config = dict(
    n_layer=14,
    d_model=384,
    n_head=4,
    n_kv_head=4,
    head_dim=96,
    d_mlp=2304,
    vocab_size=2048,
    activation='tanh_gelu',
    norm='layernorm',
    norm_place='pre',
    norm_eps=1e-06,
    positions='learned+rope',
    rope_base=10000.0,
    rope_fraction=1.0,
    qk_norm=False,
    attn_scale=0.102,
    bias='all',
    tie_embeddings=False,
    parallel_block=False,
    init='normal',
    init_std_qkv=0.0285,
    init_std_o=0.0,
    init_std_up=0.0285,
    init_std_down=0.0,
    optimizer='adam_variant',
    lr=0.000504,
    lr_mult_qkv=0.4,
    beta1=0.9,
    beta2=0.95,
    lr_head=0.00513,
    warmup_steps=245,
    schedule='wsd',
    decay_fraction=0.451,
    decay_shape='exp',
    final_lr_fraction=0.0,
    batch_tokens=[16384, 32768, 49152],
    seq_len=256,
    doc_mask=True,
    train_tokens=270500000,
    steps=8900,
    dataset='wikipedia_en',
)
MLP neurons of a small language model. Each row is named by its layer, matrix (up: input weights; down: output weights) and neuron, and shows model dimensions 224-319. Each number is 50 + 12 x the weight over its row's rms, rounded and kept within 0 to 99.
After each neuron's rows, "fires before" lists the tokens most often just after its 100 highest values on Wikipedia text that the model never trained on; "fires after" lists the tokens most often just before its 100 highest values on Wikipedia text that the model never trained on.

L5.up661:24 54 49 45 64 60 37 43 44 65 46 25 42 51 64 63 36 49 55 16 42 64 51 66 27 58 38 51 47 61 58 60 27 43 54 50 50 54 50 46 35 63 48 56 99 79 56 69 44 61 47 49 57 38 44 45 66 42 54 63 47 51 49 57 56 47 46 73 54 39 60 41 56 59 49 72 54 68 31 62 65 58 66 45 62 56 37 58 71 69 38 75 46 38 39 35
L5.down661:35 45 36 36 34 37 72 63 51 61 56 59 57 49 47 68 67 65 44 36 62 29 62 33 44 57 36 33 47 42 66 55 35 42 44 65 57 48 18 39 73 41 40 59 28 70 63 47 56 55 51 64 42 69 28 71 50 55 60 42 60 58 56 49 37 36 52 60 50 44 33 60 51 46 38 43 52 66 53 43 54 51 48 57 53 29 42 47 53 30 55 36 41 38 57 58
fires before: " |", ".", "p", " October", ",", " September"
fires after: " |", ":", "|", ","

L5.up1816:56 48 67 30 39 62 52 45 41 62 63 38 58 17 54 38 47 42 74 54 70 46 81 62 27 24 40 45 56 36 24 51 47 48 45 52 40 62 46 42 34 40 64 48 79 51 24 35 67 50 49 62 50 55 52 57 52 32 55 52 48 52 45 77 67 29 50 57 52 50 40 39 56 24 41 52 35 48 44 30 75 54 55 56 40 58 65 37 56 35 38 58 53 64 51 35
L5.down1816:37 53 56 51 54 49 42 29 62 35 40 48 55 59 59 59 56 46 36 66 68 68 52 50 50 38 48 53 35 58 50 48 49 60 45 53 57 50 45 52 35 54 69 50 21 48 39 67 63 46 46 52 42 72 66 64 39 38 67 43 33 72 55 37 63 45 36 50 47 58 33 49 38 67 57 56 74 52 45 54 59 61 44 80 46 38 43 43 40 33 61 52 40 56 58 38
fires before: "\n", "The", "h", "A", ",", "w"
fires after: "===", "==", "s", "ne", " Ri", " U"

L9.up1165:49 48 61 71 76 39 55 57 64 53 66 50 52 51 61 45 41 50 45 29 51 50 56 61 51 56 46 76 26 38 27 58 49 43 48 47 46 51 46 66 85 64 47 45 60 56 46 50 59 45 51 52 49 34 26 32 28 52 57 58 60 42 47 41 58 55 48 48 62 66 49 43 40 71 38 55 59 60 48 64 55 40 56 53 53 39 32 52 56 51 35 55 36 61 51 49
L9.down1165:38 72 70 58 47 31 40 67 54 47 41 54 52 33 45 40 49 73 44 49 46 33 41 61 70 27 44 49 46 71 67 45 49 52 72 48 59 34 60 59 62 49 57 56 60 18 69 56 50 43 37 50 51 51 42 59 50 37 48 60 68 50 53 35 43 55 51 28 59 51 45 79 58 32 64 45 40 50 56 57 41 49 26 40 39 67 58 39 33 62 46 51 67 56 49 76
fires before: "\n", " are", " is"
fires after: " =", " The", " the", "The", " do", "ho"

L5.up1182:43 75 63 40 57 55 49 49 59 60 32 40 45 66 78 56 61 44 33 41 53 57 39 71 39 55 16 53 58 51 52 52 49 57 66 55 38 44 54 46 40 52 49 40 46 63 47 31 54 53 50 46 48 45 58 50 41 56 34 49 46 56 58 38 49 51 22 49 39 50 42 34 33 57 65 48 45 34 61 63 50 52 41 47 71 32 33 40 50 61 38 55 60 52 45 28
L5.down1182:50 46 53 47 52 55 48 40 22 35 60 50 47 49 68 65 61 78 72 38 58 38 65 41 41 51 42 46 59 31 59 33 33 50 65 54 66 32 57 42 91 49 65 53 25 74 59 41 49 62 23 64 50 55 26 32 50 56 62 53 67 54 42 39 58 47 29 15 43 51 59 54 52 39 50 50 57 57 44 51 46 64 54 65 58 77 70 42 54 48 51 37 44 59 66 55
fires before: " |", ".", "ir", "p", ",", "s"
fires after: " |", ":", " ", " to", ","

L5.up410:67 55 49 50 58 63 51 55 57 80 37 46 78 66 50 31 49 52 49 37 37 55 65 49 58 57 52 34 65 65 71 56 41 44 68 47 49 54 55 58 47 47 57 59 58 73 47 52 54 41 26 34 75 37 46 49 45 50 54 90 48 65 61 41 37 52 51 56 41 53 40 53 60 47 58 54 45 47 72 37 46 44 57 43 51 54 73 47 32 44 31 38 35 72 59 48
L5.down410:65 45 43 60 48 88 49 32 39 63 61 54 34 31 55 44 51 46 55 51 47 44 42 51 62 76 43 65 60 66 36 41 53 53 44 48 52 65 19 38 17 43 48 38 49 52 65 46 47 37 40 58 79 79 46 49 39 54 61 40 48 32 52 71 63 71 63 43 44 46 44 61 35 39 48 34 52 45 62 44 28 25 48 51 57 32 71 69 29 45 49 59 68 62 37 36
fires before: " |", ".", ")"
fires after: " |", "th", "id", " D", ".", "on"

L5.up487:36 45 29 62 51 45 62 62 54 68 46 32 52 41 39 46 36 47 67 65 56 53 28 54 46 40 46 47 60 41 55 43 63 41 35 47 78 60 50 37 67 39 50 53 73 65 46 53 32 38 58 59 59 33 47 56 44 38 51 43 48 41 47 52 47 50 37 31 56 48 50 44 83 56 59 43 64 56 42 48 55 61 54 41 37 60 45 60 54 28 46 55 56 69 52 59
L5.down487:32 55 67 36 40 55 44 49 71 46 37 34 29 38 74 41 57 69 57 50 49 55 44 56 56 83 64 59 55 29 43 29 61 35 50 42 49 45 67 44 58 62 28 72 57 76 57 55 46 55 66 74 78 53 51 44 52 21 48 67 45 34 55 59 61 60 33 41 45 55 53 64 47 36 48 55 53 53 48 59 63 60 45 50 25 33 56 56 39 46 52 26 62 64 51 54
fires before: " |", "ing", ",", "00", "th", "."
fires after: " |", "or", "|", ",", " the", " of"

L5.up933:56 43 44 42 65 38 14 44 51 44 38 47 67 60 41 25 47 58 49 43 69 71 68 58 41 30 57 48 38 59 48 66 44 47 36 35 42 42 34 29 41 59 55 55 89 66 58 67 38 74 25 21 54 56 66 66 53 55 75 46 48 44 32 44 64 57 54 50 77 38 44 60 54 52 63 61 48 50 55 55 52 42 44 37 31 51 38 51 40 34 59 32 27 56 43 38
L5.down933:67 28 41 40 63 36 40 51 52 66 71 66 56 34 29 67 49 34 39 44 60 60 48 38 47 42 42 35 65 52 57 53 47 50 50 47 46 69 37 66 69 61 36 53 28 78 41 62 41 50 51 57 59 57 41 70 46 57 39 38 35 63 57 58 40 48 27 48 53 43 64 65 45 70 43 48 68 53 36 52 53 34 59 28 56 61 55 19 43 41 48 52 51 30 46 50
fires before: "|", " |", "|---|---|"
fires after: " |", " 1"

L5.up2095:46 52 61 55 52 53 59 50 55 55 60 53 52 57 57 32 70 52 51 43 46 41 55 40 65 42 51 32 63 45 51 43 65 33 41 47 65 58 66 58 47 50 47 39 54 43 51 55 49 62 38 41 56 56 76 47 54 78 65 32 47 53 64 59 43 45 44 60 36 76 41 53 39 81 42 56 72 55 43 67 33 53 33 38 46 34 51 51 65 57 48 60 50 65 29 72
L5.down2095:40 53 74 66 47 64 62 39 32 31 53 65 47 30 54 53 34 49 36 47 12 48 52 55 32 44 49 57 56 61 76 49 50 37 65 31 64 48 38 31 50 45 61 51 36 54 61 43 44 60 53 67 59 50 66 56 32 31 50 45 41 44 47 42 19 69 52 43 56 47 62 50 27 50 64 68 37 49 79 50 33 37 38 37 61 33 26 71 48 38 57 41 50 60 58 33
fires before: "\n", "ed", "===", "y"
fires after: "==", ".", " ==", "gi", "na"

L9.up935:54 55 59 48 45 43 55 53 46 43 45 45 44 60 54 43 36 57 44 24 52 65 32 50 51 57 56 44 56 62 49 45 64 31 55 47 67 37 33 53 72 63 50 56 69 66 47 56 50 46 57 32 52 31 47 35 53 64 66 54 73 45 40 37 73 62 61 51 41 68 41 44 44 46 57 38 73 69 26 47 48 52 55 48 67 54 42 53 54 48 27 33 06 50 35 59
L9.down935:59 70 37 38 35 61 40 50 52 65 51 43 42 33 61 62 49 44 39 55 57 63 53 41 55 54 61 40 52 76 55 61 40 64 47 78 44 60 55 42 36 44 49 50 65 56 57 61 75 53 54 68 32 51 61 64 41 71 41 61 49 60 49 45 40 45 65 58 32 48 56 56 60 65 46 53 27 23 41 43 49 69 53 57 48 55 45 50 61 31 53 58 73 35 43 33
fires before: "t", "a", "as", "en", "y", "e"
fires after: "c", " ", " c", "s", "ri", "u"

L9.up1501:39 38 47 35 56 46 27 82 21 49 37 57 65 61 49 35 33 46 63 49 46 56 32 43 63 50 64 51 59 59 59 45 63 47 38 61 50 30 48 59 67 69 56 49 52 47 48 44 33 37 32 47 50 47 47 57 53 68 56 29 56 52 53 43 43 43 45 59 40 37 55 59 44 68 37 47 53 47 31 61 40 41 74 62 40 58 38 63 52 52 39 52 48 43 54 52
L9.down1501:47 35 39 34 57 57 36 61 64 68 55 62 66 54 71 37 63 49 55 52 59 47 49 38 57 55 26 53 38 21 49 34 47 45 71 63 45 57 52 45 43 58 52 53 51 63 33 50 44 65 61 63 66 49 56 54 41 56 35 40 45 31 47 17 62 55 51 41 55 53 55 50 54 35 31 62 55 51 49 28 65 40 56 51 44 43 72 42 50 63 49 65 58 55 40 55
fires before: ",", " |", "\n", " (", ")", "."
fires after: ",", " 19", " November", " June"

L5.up1804:49 44 59 43 60 53 40 40 60 27 36 45 32 42 30 44 13 21 46 42 56 37 60 66 53 64 35 64 50 48 31 39 50 55 52 56 46 62 58 47 66 42 44 57 66 04 38 40 56 49 40 48 66 44 55 58 77 48 49 40 60 54 70 58 50 17 48 36 65 55 22 29 26 53 58 46 51 60 52 56 53 49 33 60 57 55 54 53 61 53 53 49 66 41 31 66
L5.down1804:38 56 51 43 67 52 54 51 68 44 36 54 42 69 71 65 52 49 83 30 33 52 56 33 44 30 67 68 43 56 53 37 47 44 45 77 40 43 68 54 53 51 56 46 46 47 72 37 58 44 43 32 23 36 81 53 28 45 56 36 52 73 31 46 57 71 55 62 66 56 37 54 64 48 55 21 61 46 67 53 56 56 39 52 62 54 69 69 61 65 49 42 63 61 54 52
fires before: "\n", "-", "The", "==="
fires after: "==", " ==", " h"

L9.up2082:41 46 40 43 59 45 38 55 52 59 79 61 36 49 53 32 58 48 42 52 56 47 38 75 32 51 52 76 54 53 53 45 48 53 41 41 63 32 41 43 64 59 38 51 71 54 51 38 70 46 56 47 50 59 26 30 33 40 50 46 50 56 39 41 60 45 38 59 44 60 53 48 37 30 55 50 63 45 79 41 48 40 64 45 47 61 65 56 44 21 21 62 53 83 38 48
L9.down2082:44 57 57 52 41 54 47 39 76 27 38 49 35 38 37 60 52 50 38 39 55 36 41 51 36 43 62 45 32 53 42 62 30 40 48 47 75 31 67 37 50 50 59 45 52 42 42 42 56 45 43 57 51 50 68 68 77 37 56 70 54 40 42 26 45 50 44 39 35 60 58 54 62 69 66 45 60 38 51 64 54 52 55 38 83 63 60 68 44 61 36 53 51 48 54 20
fires before: " |", "%", "on", "|", "ce", "ence"
fires after: " |", "s"

L5.up1623:38 45 35 51 53 69 68 56 43 47 64 60 76 46 35 54 76 48 41 59 69 64 70 32 54 71 41 57 45 44 59 45 64 45 50 59 49 44 44 48 47 31 55 52 42 65 44 64 83 56 56 70 50 63 41 54 63 42 47 59 57 36 48 49 75 55 44 70 45 47 54 18 28 31 56 70 36 32 49 49 61 69 50 45 53 53 36 61 56 63 53 57 48 61 40 62
L5.down1623:40 41 32 68 59 45 50 46 61 46 72 39 75 49 48 48 55 54 42 54 64 50 41 40 48 47 36 64 41 46 64 64 56 57 53 37 34 39 17 60 42 55 80 44 65 46 51 56 58 47 78 29 23 60 35 59 35 52 64 50 53 48 25 51 34 40 29 58 52 44 51 46 26 50 52 42 44 61 37 46 55 64 41 47 74 65 39 43 51 39 54 39 36 25 60 47
fires before: "|", "-", "\n"
fires after: " |", " ", "\n"

L9.up88:58 57 53 48 67 55 39 51 61 49 75 47 32 54 47 26 40 76 55 56 46 53 44 50 32 40 45 57 21 48 54 50 57 53 39 62 40 37 50 58 55 64 50 33 28 50 38 47 58 33 55 65 30 35 31 45 48 44 33 54 71 23 63 45 45 48 48 56 47 58 46 54 42 32 54 68 47 56 58 54 46 62 43 52 57 43 83 32 39 41 66 50 54 38 56 53
L9.down88:64 41 50 58 34 57 53 58 59 45 67 52 40 51 58 56 47 55 47 65 63 61 49 54 35 49 56 50 40 38 56 52 40 39 53 46 49 23 66 74 33 60 36 47 59 48 23 49 41 48 54 51 49 28 42 55 49 51 51 42 48 43 49 36 47 31 58 56 48 48 52 59 48 54 57 62 44 64 68 42 64 57 33 60 61 43 69 00 39 38 48 55 48 57 39 58
fires before: " a", "na", "th", "ed", " an", "d"
fires after: " to", ")", " as", " at", "s", " a"

L9.up1785:41 65 59 54 23 60 50 27 60 39 54 36 55 35 52 61 41 48 62 53 56 67 53 48 33 24 63 61 63 75 47 66 38 45 57 70 43 28 39 55 70 57 59 28 63 44 52 42 51 43 66 74 67 35 37 39 34 57 75 56 54 46 43 22 55 64 65 38 50 46 55 56 48 50 47 41 51 37 45 49 52 69 54 60 81 63 31 51 54 43 47 61 49 51 48 54
L9.down1785:39 27 56 50 51 51 54 50 48 73 61 48 59 26 43 33 49 61 75 59 59 46 66 58 61 20 53 44 54 62 48 61 54 57 40 48 54 71 50 46 17 51 48 47 44 44 79 34 89 60 52 34 36 37 41 52 27 51 33 64 54 66 60 41 51 51 60 22 41 54 47 39 58 56 78 45 55 15 67 65 44 55 42 68 52 39 49 14 46 49 60 38 65 36 61 73
fires before: "\n", "ve", "t", "c", "an", "s"
fires after: ".", " ", " the", " \"", " a", "==="

L9.up2018:65 42 61 59 39 38 43 78 40 51 44 66 50 56 32 59 47 82 46 55 49 46 39 56 52 53 70 36 39 42 50 31 54 43 56 55 49 49 51 48 51 41 22 67 67 57 41 40 54 54 36 37 71 40 43 43 36 44 51 59 50 50 50 32 49 46 61 49 61 43 46 68 61 49 52 43 75 59 48 38 47 46 45 57 64 34 36 63 61 59 30 55 55 42 38 78
L9.down2018:48 53 58 48 62 18 55 41 35 46 66 42 47 54 51 71 34 20 36 61 39 49 83 67 51 55 46 72 50 58 48 55 69 52 42 56 51 40 54 51 49 56 87 79 40 52 47 56 43 58 71 48 44 47 54 49 48 37 63 58 52 51 73 43 27 55 32 34 45 36 57 50 52 50 32 59 44 34 60 30 53 36 58 28 61 52 55 36 55 38 41 49 65 52 48 62
fires before: "\n", "n"
fires after: " =", " B", "s", " b", " The"

L9.up462:64 70 44 50 55 65 57 68 78 70 81 75 62 58 47 50 56 84 43 65 55 56 49 56 42 64 31 23 37 43 64 51 37 31 54 31 46 56 34 73 44 49 39 43 56 43 59 58 58 54 45 51 59 53 60 71 47 53 56 65 56 56 38 50 47 51 69 50 46 41 61 30 66 48 65 52 40 48 42 78 48 63 31 62 45 56 40 47 60 55 31 33 57 39 46 57
L9.down462:54 63 45 46 38 37 49 57 58 50 53 47 27 56 37 35 53 62 59 52 74 62 32 42 37 31 04 65 37 57 52 39 67 62 42 47 49 38 50 43 68 56 47 49 42 36 32 64 52 76 59 35 49 49 36 36 32 62 62 53 73 67 51 30 49 60 56 49 44 56 47 54 75 75 51 50 63 56 46 70 33 54 54 48 65 36 51 49 51 44 26 43 64 44 59 63
fires before: "==", " |", "===", ".", " st", " \""
fires after: "\n", "==", " "